From a checkpoint of a small transformer trained on Wikipedia.
Size: 13 layers, 4 heads of 64, MLP 768 SiLU, vocabulary 885, 9.14M parameters.
Architecture: LayerNorm before each block, learned and rotary positions, attention and MLP in parallel.
Training: a variant of Muon for these matrices, 177M tokens, 5393 steps.
MLP neurons of a small language model. Each row is named by its layer, matrix (up: input weights) and neuron, and shows model dimensions 32-159. Each number is 128 + 32 x the weight over its row's rms, rounded and kept within 0 to 255.
After each neuron's rows, "fires after" lists the tokens most often just before its 100 highest values on Wikipedia text that the model never trained on.

L3.up62 [107 140 101 104 123 192  78  98 108 122 147 169  96 137  73 144 118 161 130 106 168 154  68 138 109 182 140 146 156 114  87 113 137  93 134 102 142 131  83 121 149 142 133 135 120 175 141  78  82 119 100 103 100 155 125 163 145  92 166 147 113  90 111 140 156  74 157  87 124 100 191  44 148 144 118 127 124 139  87  99 131 187 146 133 171 163 143 147 109 112  83 134 168 171 133 158 167 128 133 139 145 110 126 139 115 130  72 135 155 141 165 178 130 137 113 146 154 172 172 114 110 167 123 112 103 136 112 119]
fires after: "ol", "u", "a", "or", "e", " to"

L7.up236 [132 135 111 148 188  78 106 137 165 137 164 124 125 134 139 151 143 166 108  94  80  96 121 109 101 122  88 134 156 109 149 107 156 126 130 143 128 122 137 159 147 146 142  87 117 182 151 132 180 111 168 127 148 176 141 139 187 150 129 152 148  91 115 116 171 141 101 109  87 156 140 121  90  38 112 168 102 120 172 167 124 101 185 112 140 113 103 122 160 138 116  51 130 181 173 108 111 117 118 106 129  85 120 135 164 125  41 108 143 182 129 187  60  48  68 116 153  98 133 136 130  84 178 109 105 117 151  87]
fires after: "v", "er", "g", "ic", "d", "ad"

L2.up265 [109 100 181 149 114 163 140 188 123 160 194 141 137 117 143 156 150  96 189 133  65 100 151 129  99 117  97 106  91 152 192 112  91 128 130 175 108 133 107 139 124 154 149  97 128 142 141  90 123 112 142 136 148 154 131 104  70 100 110 131 141 130 142 200 127 117 145 132 111 189 118 122  95 136 170 132  95 122 130 119 114 123 164 123 131  99  84 143 192 108 137  91 194 133 156 122  82 177 151 142 112 136  54 171 121 119 137 145  58 150 110 143 109  98  45 103 130 161 153 124  87  82  60  89  72 171 156 138]
fires after: " A", " re", "e", "u", " ", "o"

L2.up111 [139 181 110 100  86 154 164 172 116 140 109 163 128 143 105  73 137 156 147 100  56 160  95 134 184 100 140 152  74 120 155 114  89 124 117 112  99 166  99 120 155 151 130  87  46 161 116 105 164 123 139 163  93 136  76 156 105 213 118  90 189 141  69 160 133 125  89  72 148 110 174 142 134 188 134 101 169  97  99 119  99 138  75 121  99 131 162 128 168 135 172  78 151  97 107  43 119 134 134 155 119 110 144 158 158 104 116 120 150 118 103 152 140 128 159  82  92 125 124 101 104 118 143 131 143 145 114 212]
fires after: " (", "-", "\"", "["

L7.up749 [131 124 107 103 131 110 154 168 117 147 114  64 166 108 195 131  88 109 151 166 158 165  97 127 115 113 130  36  67 150 140 110 119 140 145 162 139 140 105  97 146 138 153 165 148  96 136  87 133 121 127  79 143 159 103 144 140 129 108 108 219 136  76 103 123 145 146 110 106 133 172 121 146  93  92 111 112 129 166 143 143 140  81 135 143 124 118  61 165 168  74 107 123 137 113  97 151 169 120 123 151 101 137 145 225  94 153 160 165 107 109 121 177 109 102  88 123 162  92  71 134 162 140 159 108 159  77 129]
fires after: "s", "t", "i", " th", "p", "b"

L2.up263 [103 117 148 170 119  97 135 142 132 158 104 156 118 112 111 135 107 194 169 146 100  90 116 134 108  99 113 142 176 111  63  81  87 156 182 126 103 138  64 188 163  73 101 104 132  99 144 162 117 102  87 112 129 113 197 124  97 140 109 127 191 127 108 171 160 112 139  69 143 150 113 167 149 194 154 133 164 137 154 137 147 179 146  83 127 115  85 103 147 119 167 123 110 158 106 174  91  90 104 146 106 159 165 148 162 126 142 147 143 107  44 104 142 112 154 154 130  84 116  73  35  91 102 103 137  96 152 130]
fires after: "-", " (", "un", "\"", ")"

L2.up52 [120 140 174 119  94 120 101 106 117 173  75 130 162 133 168 161 116 124 168 118  90 109 101  83 151 104  97 202 137 134 139 115 143 157 149  88  44 109 143 108 168 156 158 142 131 160 138 218  88  88  78 119  77 148  82 126 135 137  91 105 128 144 127 146 173 127 136 126 115 156 120 154 134 132  61 125 117  92  92 120 117  58 122 106 133 105 118 102 100 204 116 106 157 111 110 112 104 115  62 197  98 149 186  61 136 141 184 169 165 114 104 165 144  97 116 128 136 162 121 147 141 143 168 117  98 127 137 182]
fires after: "re", "O", "an", " (", "im", "e"

L2.up276 [ 20  97 171 161 117 170  42 139 186 126 171 107 107 106 139 158 136 158 121  95 109 107 125 118 209  96 175 117 103  89 147 154 112 158 127  99  87  89 154 138  92 114 130  78 148 124 212 100 158 153 169  95 147 115 159 112 135 127  53 119 143 134 137 129  84 117 171  69  59 114 118 164 137 116 162 169 104  69 168 170 106  95 119 162 139 117 133 163 120  60 150 102 112 132 140 151 139 156 108 149 162 134 104 167 121 124 146 143 107 155 136 106 155 114 106 122  67  94 114 139 106 121  97 121 127 122 121 143]
fires after: "c", "o", "l", "s", " A", "i"

L10.up462 [113 129 178 104  78 149 178 113  84 122  92 116 164 141 205 190 125 188 125 114  70 141 132 121 107 144 153 204 163 113 135 147 140 114 114 140 110 161 122  78 127 126 180 118 153 189  93 164 129 127  70 138 164 155 110 133  82 160 104 111 179 126 133 146 149 116 134 144 180 117 126  44 155  69  89 159 166  65 101 133 125  94  95 107 146 127 134 100 101 107 105 113 122 115  85 100  85 168 119  81 146 120 132 112 142 177 140  79  89 135 158 135 104 150 129  77 150 167 184 121 121 120 121 136  80 109  46 140]
fires after: " re", "e", "or", " in", " s", " ("

L9.up519 [150 146 120 111  59 136 120 126 100  58 156 118 148 110 205 162 138 138  93 138 110 129 144 160 112 206 220 115  99 139 103 152 100 157 110  94 151 170 137  80  79 113  86  53 125 110 131 112  80 163 158 106 158 170  98 134 159  75 194 128 149  69 113 130  95 123  68 106 127  93 223 191 117 134 121 233 147 134 117 106 125 113 158 144 151  74 123 154 163 168 122 167 129 147 129 131 125 168 111 190 139 126 108 118 152 137 102 117 170 130 113  94  86  71 102 144 156  76 132 103 130 174  91 101  80  87  90 197]
fires after: "l", "o", "e", "i"

L7.up588 [107 125  99 164 132  93 132  99  87 100 168 169 151  79 160 141 152 111 134 159 145 125 126 128 176 114 125 157  91 159 128 167 102 124  87 169  82 138 126 194 129 133  96 106  75 148 104  90 185 166  49 159 111 159 151  98 121 151 206 120 125 167 165 218 142 114  97 129  89 168 132 133  77 140 115 170 125 118 121 168 161 153 122 124 145 111 108 156 171 115 155 150 178 127 155 111 113  46 182  88 155 132  93 119 133  85 205 103 130 101 158 104 117  69  92  86 125 133 132  67 151 155 140  51  85 135 123  76]
fires after: "o", "u", "1", "is"

L2.up750 [128 114 143 147 148 171  97 131 136 137 113 176 153 130 135 109 116  82 178 129  82 175 140 192 103 187 170 121 111 131  93 136 102  84  81 155 173 127 137  96 129 129 128 117 165 154 185 144  99 128 117 132 124 132 172 133 164 129 189 115  89  94  63 106 164 101 164  95  79 151 138 126  96  84 154 152 178 174  62 188 140 122 123 122 215  99  81 125  96 175  59 148  84 106 126 140 137 124 155 159 150 156 127  91 142 119 114  67 119 113 158  95  96 112 116 187 134 159 109 123 128 127 119 126 134 149  76 147]
fires after: "e", "i", "u", "o", "le"

L3.up656 [126 132 106 161 133 104 115 139 162 122  75  87 122  82 147 132  66 107  85 192  60 153 136 121 164  52 101 113 130  84 220 147 134 157 136 121 179 158 140 109 105 104 123 105  99 130 150 155 114 164 199  83 149 111 106 111 185  77 157 100 153 112 194  88 197  91 159 147 153 169 113 154 130 126  91 149 162 145 176 127 117  87 127 156 119  87 143 154  87 140 175 147 131 137 115  91  86  98 156 114 179 129 107 155 102 102 109 157 135 139 169 132  84 149 142  96 155  40 147 125 133  98  94 120 136 166 176 139]
fires after: "or", " E", " A", " w", "ay", "k"

L8.up396 [132 125 104 133 159  66 121 154 115 115 139  99  71 159 112 152  66 133 120 118  91 103 136 149 135 110 142  87 162  89 140  97 137 196 140 148 113 120  73 133  64  93 102 151 156 119 130 208 151 109 208 145 111 123 120 178 141 123  75 107 105 133 140 143 176  54 139  94 147 204  72 147 145 166 131  87 135 140  93  97 126 134 105 115 160 128 152 146 101 116 167 143  90 138 109 131 163 148 142  65 127 156  63 125  87 129 172 124 115 159 144 160 132 119 119 138 203 133 154 152 133 157 120 102 139 151 131 105]
fires after: "n", " E", "r", "ou", " A", " N"

L7.up581 [134 120 139  88 157  68  81  84 137 111 117 100   0  85 172 169 105  87 106  54 123 106  84 152 171 170 124 146 107 145 152  54 108 125 131 164 119 156 102 169 181  95 141 149 115  98 131 147 143 128 131 141 129 164 102 165  83 117 132 205 140 180 166 125 120  80  90 111 136 154  98 184 145 147 104 129 170 143 156 173 149 130 162 166 102 146 164 117 151 125 189 178 132 131 107 192  73 117 118 174 145 153 108 134 116  66 126 117 137  90 136 150 121  72 132 179 101 132 165 123  68  93 128 136  92 118 125 119]
fires after: "9", " C", "m", "l", "r"

L7.up739 [178 142 170 190 120 125  80  80 107 124 132 157 120  93 203 143 112 140 151 150 165 201 115 134 146 154 183 122 121 130 133  86 102 110 111  70 185 133 142 106 172 138 134  42 116 124 171 100  98 151 148 166  66 186 183  38 168 143 101 134 149 126 164 119 119 101 141 111  94 117  91 101 151 115  91 144 143 121 108 177 136 127 111 178 102 127 111  82  99 153 106 218 103 151 141 113 102 147 123 127  86 160 167 133 118 139 145 133 109 175 146  99 149 104 168 139 124 119 202 130 117  92  99 142  79  98 142 122]
fires after: "t", " R", "l", " b", " D", "r"

L3.up329 [127 153 164 144  71 203 104 136 112  31 114 126 107 122 173 138 131  85 142 151  94 101 128 147 114 112 175 123 105 140 178 100 137 152 103 148 164 153  75 136 130 122 103  49 115 143 168 118  95 114 128 155 101 168 177 161 112 152  98  90  97 108  96 138 160 111 146 131 119  96  90 124 163  84  95 130 131 102  29  62 133 113 130 202 108  93  92 171  97 127 181 106  99  99 155 124 167 119 131 200 119 124 145 154 146 138 147 130 109 154 188 132  86  74 128 117 135 156 161 147  79 131  62  81  43 145 115 116]
fires after: " b", "b", " R", "e", " to", " re"

L2.up367 [124 134 124 146 114 157 139 130 148 111 126  79 104  72 161 117  49 168 145 136 139 143  55 135 132 133 123 145 177 110 171 183 103 117 101 125  53 122  92 144 134 129  93 198 183 136 114 129  73  76 172  96 148 162  72 132 111 159 167 108 122 142  96 114 157  93 159 133 199 131 104 127 114 101 105 150 160 127  90  80 147 153 149 119 120 100 137 118 160 112 135 135 136 169  94 163 169 100 131 146 142 129 150 163 163 110 200 137 126 192 161 113 107 151  84 196 127 133 144 154 140 146  66  83 160 152 147 145]
fires after: "-", "\n", " (", "\""

L7.up720 [132 121  88  69 168 157 125 116 105 164 172 151  42 115 139  82 174 151 116 173  94 129 180 101 116 108  81 163 158 111 134 155 103 122 130 166 111 101 114 120 166 113 126  78 130  95 136  75 120 156 151  98 115 132  66 140 162 131 123 174 158 103  67 107  96 107 102  94  89 115 120  89 130 129 159 117 112 137 137 114 116  64 114 102 154 111 143 147 131 108 161 115 110 131 101  74  97 122  99 104 123 135 124 117 132 120 107 143 157  85 143 130 142 119 132 115 105 157 100 120  90 141 119 132 133 145 138 147]
fires after: "as", "re", "s", "t", "o"

L7.up254 [105 106 175 105 148 107 100 141  98 131 163  98 125 118 107 210 150 159 122  51 123  94  88 136 136 103 126 167 195 140 115 176 134 197 185 121 125 108 160 128 128 112 129 148 169  96 136 101 127  61 139 105 135 150 174 161 109 119 103  63 173 123 129 162 123  97  90  90 150  59 114 140 129  77 167 116 138 152 139 181  70  80 134 127  94  87 103 113 111 134 163 147 113 170 144 137 139 132 150 152  99 166 101 137 163 175 145 121 137 140 147  88 100 123 189 132 110 164 127  88 126  49  85 198 163 149 149 118]
fires after: "or", "ec", "c", "e", "it"

L7.up272 [160 136 159 152 150 151 117  96 154 145 105 139 154 116 146 150 195 151 134 110 160  81 168 155 121 117 149 155 170 107 154 117  81 119 143 156 163 100  76 110 187  53 119 127  79 132 156 152 167 136 127 195 133 156 153 121 143 114 164 155 111 119 179 122 105 135 116 156 153 106 126 107 163 146 111 109 132 107 146 107 104 108 124 149 185 130  90 140  78 130 184 103 174 112 186 142 156 124 135 128  96 162 155  71 131  99  66  71 146 125 110 138 153  98 130 114 134  80  81 105 120  66  79 109 103  97 114 179]
fires after: "o", "m", "a", "b", "k", "r"

L7.up680 [101 134 114 123 112 103  77 142 157 107 145  78 150 150 139 157 110 155 134  62  76 111 162  95 162 157 167 115 109 107 127 153 121 145 174 129 213 154 119 132 135 132 155 119  79 125 123 101 158 144 166 114 119 109 209 168 100 146 132 119 134 116 104 163 160 119  73 127 130 136 114  91 172  82 183 203 146 124 140 110  98  79 149 192 101 136 147 129 132 132 121 127  99 136  84 139 166 140 137 153 141 114 134 184 135 125 158 136 138 156 166 201 154  65 141 179 124  90  97 122 126 107  75 157 118 115 180 132]
fires after: "ou", "p", "or", "it", "a"

L8.up368 [ 42 132 122  81 141 121 147 131  99 117 150 151 115 163 174 141 113 118 123  82  85 106  46 160 176 152 136 187 130 134 160 126 184  83 137 143 168  90  93 148 151 118 158  72 103  54 109 142 153  76 134 126 129 121 203  99 145 111 117 133 121  82 103 120 103 137 128 135 117  86 143 191  66 139 120 117 109 107 147 111 108 135  89 150 197 164  68 177 156  83 112 140 124  87 140  86  67 120 117 119 140 132 136 161 198 115 165 162 133 108 141 141 121 141 112  79 124  62 135  95  77 118  90 155 151 143 145 143]
fires after: " ", " I", "e", "in", "V"

L10.up563 [ 50 147 153 121 120  93 152 158 109 149 142 108  96 156 135 122 104 141 111  68 107 147 133 155 128 127 112 131 119 146 145 151 120 178 137  92 102 102 171 143 142 133 144 127  98 114  80  93 106  87  68 155 179 116 185 128 158  92 175 125 135 110  86 150 160 185 102 117 137  84 164  85 122 136 126 153 105 148 112 106 158  88  91 131 130  83  74 118 144 147 127 164 100 141 179 164 113 173 156  87 117 105  99 104 102 166 140 169 131 132 127 140 168  72 135 145  88 187 134 149  91 142  94 189 113 157 110 115]
fires after: "|", "at", "or", "s", "e"

L3.up201 [166  96 102 115  65 134 139 176 159 130 157  87  98 115 156 181 127 149 112 129  97  99 135 139 135  88 108 197  87  94 154 127 106 156 123 112 140 152 147 125 198 111 101 150 152  89 139  77 125 133 176 108 111 122 115 183 181 152 200 162 179 102  69 131 107  91  93 134 149 113 194 164  94  80 122 154 159  92 117 103 181  99 117 100 139  97 136  59 103 133 116  95  85 130 125 132 136  52  85 121 114 141 149 151 153 119  96 183 117 152 187 155 105 149 100 159 120 132 109 105 135 178  88 139 192 125  73 145]
fires after: "==", "\"", "r", " re", "\n", " ("

L3.up535 [154  95 129 147 134 130 123 132 106  61 126 119 155 125 132 104 116 112 160 150 136 170 108  96 128 120 183 153  96  41 173 167  83 174  70 122 142 149 142 132 152  77  86 102 162 164  81 122 123 114  79 170 169 131 138 123 124  55  98 118 134 156 110  80 179 173 145  33  79 147 112 155 147  80  32 142  91 138 101  88 158 100 137 104 111  92 130 182 141 150 181 166 124 164 182  87 139  78 162  86 117 139 104 170 135  78 103 118 137 113 117  81 104  66  61 107 105 152 144  96 139 117 116 110  80 127  98 124]
fires after: " s", " M", "is", " m", "o"

L7.up349 [179 123 176 145 105 158 111 102 130 129 121 131  65 115 135 111 127 172 121 114 120 147 201 148  81 131 140 141  57 115 138 166 124 176 130 156 185 117 144 126  59 162  73 114 175 161 122 107 117 111 156 149 152 169 122 151 144 156 136 101 154 120 131 171 184 119  61 119 111 189 104 102 138 125 139 186  99 135 136 142 107 102 129  92 123 101  76 138 141 166 178 100  63 158  87  76  81 129 130 138  95 130 161  75 149  87  98  89 119 128  55 131 140 196  37 128 126 145 150  99 157 114 139 130 104 110 105  58]
fires after: "g", "ol", "ad", "ing", "en", "l"

L3.up581 [169 156 124  99 130 187  91 171 155 141 179  91 126 110 141 169 162  91  76 128 127 118 153 156 120 168 114  73  99 105 171 152 176  87  85 177  92 124 146  37 126 151 128 123 104 178 132 110 125 180  95  60 107  82 129 121  78 135 124 165 158 124  84 110 224  93 133  78  90  83 120 103 138 132 127 113 109 128  69  78  85 130 123 182 136 119 126 174 115 103 125 178 138 113  94 178 145 183  91 167 174 129 131 137 114 102 161 101 135  88 126 123 151 103  97 173 166 177 101 161 136 183 124 103 140 102 112 108]
fires after: "a", "u", "ou", "as", "r"

L7.up472 [130 118 112 145 131 115 141 103  98 158  57 123 142  95 127 143  52 179  90 101 114  96 112 115 161 191 104 185  95  75 123  84 196 136 101 162 154 117  59 157 129  84 111 107  97 170 115 146  74 116 126 102 113 169 135 140 171 150 125 123  79 163 126 145 121 150  58 144 101 175 122 173 119 104 100 131 111 122 126 103 158 134 139 185 139 115  79 129 168  62 158 119 181 158 110 130 106 205 106 190 143 113 111  90 121 142 145 141 117 104 136 149 173  84 102 161 155 102 176 142  86 154 128 116 112 139 215 125]
fires after: "m", "ou", "l", "i", " m", "he"

L2.up549 [185 122 128 196 141 113 109 141 108  78 138 132 115 125 205 168 144 144  91 131  51 118 117 100  62 133 154 176 153 182 128 113 118 108 118  63 136 119 123 123  83 125 101 134 164  90 169  83 131  64  62 177  76 237 142 150  69 125 146  77 168 131 117 168 125 133 138 106  81 104  82 125 109 116 195 167 200 114 116 137 124 153 128  95 132 120 125  95 113 121 122 104  67 147 142 112 129  84 113 150  83 184  72 129 113 138 143 157 109 131 148  93 117 126 116  91 121 139 110 115  58 127 101 137 142 152 148 124]
fires after: "v", "e", "it", "m"

L3.up616 [142 118 172 136  88  93 163 109 113 153 146 105 133 155  95 116 169 155  98 132 143 127 117 117 202 148 108 115 198 191  79 137 168 144 131 133 167 149 130 107 113 182 112 101 149 123 158 116 137  95 107 120 150  97  79 157 168 107  82  87 138  76 112 159 116 104  80 128 126 122 213 132 148 102 138 126 125  97  58 159  98  38 158 183  94 160 131 126 134 161 116 119 142 192 143 121  93  93  94 144 131  87  98 123 105 118 151 178  94 119  72 146 105 164 145 138  97 134 125 130 143 150 137  73 107 168 151  95]
fires after: "y", "S", "ou", "U", "x"

L8.up625 [ 87 129  93 109 198 147  78 165 137 118 100 113 170 168 123 128  68  85 181  80  62  88 104 130 160 182 136 173 151 127 197 109  99  89 101 166 117 175 100 110 143  86 133  55 181 120 113 150 170 127 174 146 101 142 170 128 148  99 108 147 124 124 131 216 117 122 131 181 126 168 146 177 128 116 107 132 118 131 122 160 192 117  89 104 174  99 139 107 112 173 132  61 155 117 154  96  72  81 162 137 123 153 131  94 119 144 137 174 102 105 173 102 149 117 171 105 150 113 162 105  58 123 110 161 129 155 174 143]
fires after: " a", "he", "e"

L2.up605 [138 114 124 113 118 111 136  75 153 137 131 163 144 101 123 175 104 153 144 182 153 130 128 117 181 138 121 124 160 166  93  81 136 151  96 141 103 137 189 109 136 102 155 105 223 109  97 116  64 135 141  48 110 101  61 128 152 169 179 122 118 150 125 115 130 132 116 126  78 123 103 107 153 154 102 105 156 110 139 115 115 142 104 101 137  92 126  70  95 139 106 104 186 110 129 164  23 126  32 152 139  85 110 137 126 110 184  62 113 109  90 110 122 122  89 143 127 144 194 130 123 147 159 159  90  71 166 174]
fires after: "\n", "an", "ed", " (", "==", "ar"

L8.up729 [125 165 124 153  90 105 117 143  85 106 173 126 151 115 210 134 108 170 131 199 112  99 127 111 152 110 117 159 139 137 113 150 138 143 131  54 174 130  80 195 222 123 101 157 155 128 135 121 189 125 124  94  93 155 131 149 110 107 150  88 143 170  83 145 133 117 144 134 113 126 146  91 162 191 119 182 124 139 118 127 106 139 123 112 168 134 126 133 146 159 132 167 120 149 201 146 117 128 143 137 104 132 148 129  96 161  88 126 125 107  85 143 145  69  48 164  61 101 131 101  80  71 153 163 120 154  76 136]
fires after: "9", "r", "w", " G", "u", "s"

L2.up666 [ 95  91 132 138  79 152  68 149 115 149 136 116  92 100 162 121 133 200 189 131 138 141 160 118 106  97  84 155 152 120 178 177 132  68 173 143 114 113 144  89 114 150 121 103 182  79 170  90 137 137 151 151  71 122 126  65 145 153 138 112 188 174 137 143 153 125 141 134  70 125 135 114 142 128 184 122  34 101 135 153 108  81 103 155 168 101  75 154  84 156 148 146  84  82 138 111 115 134 116 109 145 112 135  85 125 147 145 140 157 151  80 155 172 168  84 165 105 148 132 107 135 129 163 102 143 112 125 115]
fires after: "ag", "l", "in", "s", "en", "t"

L8.up439 [ 68 114 119 137 112 194  72 116 111  98 172 104 161 136 106 134  83 118 188  96 109 117 151 105 132 203 176 174  99 108 136  74 156 145  91 159 166 108 108 133 127 128 158 124 102 137 122 137 116 135 153 113 136 186 127 120  56 172 136 123 148 133 108 179 122 114  36 174 113 168  97 100 142 115 101 130 139 106 127 109 107 135 108 167 106  66 133  90 135 136 105 151 139 117 104 139 109 146 142 106  35 123 157  26 139 157 182 117 130 143 201  99 108 121 169 176 124  91 117 182 100  75  84 138 147 103 187 166]
fires after: "e", "i", "am", "a", "t"

L7.up252 [157 188 117 137 105 125 136  96 151 129 133 124  84 180 187 103 198 140 141 119 107 162 166  99 166 161 168 155 129 112 132 163 110 116 109 187 148  64  64 134  98 131 160 105  97  83  82 113 127 104  90 104  93 150 142 128 112 169 160  85 214 131  91 101 190 157  98 128 117  68  94 143 149  74  43 121 140 136 109 153 118 114 130 131 123  95 107 133 115  96 151 139 113 182 115 137 133 171 143 153  85  81 122 139 154  87 120 128 109 128 144 127 120 140 146  87 138 147 126  94 105 136 105 114  84  42 111  92]
fires after: " ", "er", "ar", "n", "ro", "y"

L7.up541 [ 13 113 153  97 161 136 132 124 133  70 119 165 188 176 186 113 145 129 170 175  65 105 158 141  85 159 163 122  91 124 127  73 135 153 148 136  89 135  81 129 132 164 129  81 113 145 124 137 172 106 200 139  90 113 119 160 124  99 123 176 132  80 146 119  50  63  90 113 155 116 135 103  92 139 124 148 137 164 119 141 200 117 145 121 170 124  46 132 108 148 139  54 127  97 206 139 145 111 134 108 163 143 147 144 159 110  91 144 172 109 140 142  84 122 148 143 126 139  94 164 104 112 137 193  97 120 104 174]
fires after: " E", "e", " L", "et", "O"

L2.up548 [170  99  77 122 135 105  70 147 157 105 144  96 133 148 156 150 188 135 147  87  89  82 168 168 129 118 169 120 164 104 142 117  71  71 106 176 164 178 150 123 123 153  80  84 144 125 155 115 127 181 122 139 122 135 127  97 147 144  75 140  90  70 142 147 156 122 151  85 177 161 124 144 149  91 109 132 167 163  99 116 190 121  88  86 135 145 140 133 121 160 154 180 167 167 148 144 130 150 175 160 141  82 129 158 121 117 167 122 118  91 135 138 125  96 128 149  95 116 131 108  61  97 108 149 153 128  91 132]
fires after: " A", " a", "s"

L8.up385 [135  82 127 136 152 183  72  80  88  91 161 123 190  58  89 179  68 143 109 171  95 138 139 122 201 151 154 145 101 102 173 145 159 150 164 110 109 130 126 129 178 130  89  89 123 137  95 124  98 127 160 123 121 115 138 156 122 141 153 132 115 158 108 136 171 171 186 164 139  42 142  86 115 223 124 195 122 107 157 155 143 114  91  77  86  66  70 123 205 165 111 137 156 176 171  97 190 122 126 193 140 149 148 128 117 101 117 151 123 117 120 146 128  91 104 136 138 121 131 142 132 106 131 133 142  93 109 159]
fires after: "i", "s", "is", "a", " I", "r"

L2.up270 [168 163 110 166 132  97 101 162 132 121 166 162 142 111  69 110 150 108 161 137  92  97  88  92 169 145  72 123 156 110  85 170 101 144  69 100  77 133 126 144 137 150  90 127 104 113 125 153 160 104  91  72  98  96 114  74 140 147 101 128 202  81 136 163 138 118 135  84 170 128 129 152 135 189 129 155 203  93 102 141 112 129  99 116 142 135  87 147 158 156 140  94 135  87 155 113 123 149 103 118  92 119 121 237 180 198 122 142 170 116  91 118 102 171 122 117  60 132  48  83 114  98 139 129 103 116  98 120]
fires after: "-", " (", "\"", " |", "un"

L3.up604 [183 135  96 127 161 113 159  92 121 116 144 158  89 156 146 191 140  95 132 129 104 115 152 108 150 151  54 157 108 120 139 114  69 165 144 167 141 101 138 161 136 122 118 129  94 115 180 125 175 146  98 119 139 145 165 133 150 127 150  39 187 194 115 126 192 145  64  96  56 120 100  83 108  69 148 135 144 144 106 147 162 151 132  90  94  99 148 115 111 130 107 138 153 178 145 113  74 126 155 102  98  87 114 146 168 133  67 148 142 105  83 126 142 147 106 167 120  90  85 104 151 136 105  84 151  94 200  82]
fires after: "n", "er", "d", "ing", "ur", "on"

L3.up225 [136 178 135 141 103 198  58 148 152 159 118 147 145 158 132  91 152 119 105 123 149  66  70 203  98 154 135 118 106 104 123 140 136 122  90 131 136  95 153 100  92 134  90 119 113 114 108 125 108  89 122 131  89 157 194 174 154 120 140  93 171 118 117 176 103  86 133 106 111 110  96 109 174 138 150 167 137 110  97  94  91 116  71 170  92 109 132 137  92 128 128 172 181 117 119 149 136 126 110 139 100 103  99 140 103 123 107 123  99 158 195 105 148 143 209 214 184 174 163 148 122 170 101 153 142 126  99  52]
fires after: " m", "a", "u", " M"

L7.up57 [114 109 161 156 163 148  96 175 129 103 133 156  93  68 140  65  93 187 163 183 172 160 133  80 133 100 101  85  59  63 151  74 115 107 176 131 161 176  75 136 131 111  74 141 175  92 176 102 100 150 104 116 142 165 158 171 118 162 113  73 141 164 113 113 206 181 142 153 161  70 188 132 136 133  91 159 126 118 132 184 110 104 133 149 164 166  95  83 173 152 125  97 123 111  97  99 103 115 154 130 144 121 123 133 178 104 122  90 118 195 117 142 132 125 182 104 135  63 165 131 125 129 112 108  24 163 121 201]
fires after: "w", "s", "t", "l", " C"

L8.up500 [ 43 174 141 131 132 176 112  64 126 147 105 103 193  67 156 146  97 106 119 102 134 110 128 175 105 172  81 143 134 133  70 106  87 121  86 122 159 114 127 182 110 162  88 137 130  67 132 107 140 143  91 144 107 176 125  67 136 152 174 165 100 132 164 124 193 157 126 110 132 130 128 158 146 116 101 135 174 168 116 147 130 104 154 151 139 121 112 107 144 143 146 172  42 111 171 155 103 114 148 100 103  79 129 113  93 106 165  83  87 105 169 132 215 148 111 176 162 172  60 132 146 136 106 157 103 158  47 127]
fires after: "u", "l", "i", "r", "or"

L2.up392 [121 189 131 128  96 153 196 121 150 104 149 120 128  87 105 128 104  61 105 104  88 123 117 142 155 116  90 109 122 175 145 140 128 101 127 112 171 139 163 159 194 104 181  96 103 127 117 135 114  78 131 147 129 108 127  80 122 137  81 126 134  97 166 163 124 136  97  85 180 111 169 137 128 176 146 159 244 147  91 115 136 152  77 145 142 101 109 122 118 135 154 158 132 147 145 109 145 140 115 162 132  86 110 179 132 187 105  99 128  79  82  77 105  54  81 143 168  72 125 102 114 123 164 135 133 133 130 143]
fires after: " (", "-", " W", " w", "\""

L2.up653 [ 90 106 133 145 131  76 105  85 117 139 165 154 127 143 164 137  88 133 161 199  75 134 103  95 156 125 107 112 164 132 120  87 159 179 138 141 138 120  97 116 143 109 102  82 168  99 115 125 168 151 129 112  68  66 116 126 149 129  98 115 201  83 127 136 147 109 169 134 138  88 144 117 191 182  58 119 171  97 115 110 133 131 145 106 145 144  74 115  98 165  93 151 133 170 118 136 136 141  75  95 122 118 193 130 148 168 156 161 153 166  87 107 170 114 144 133 127  97 129  96 110 122 163  98 103  82 134  70]
fires after: "-", " (", " F", "\"", "/", "k"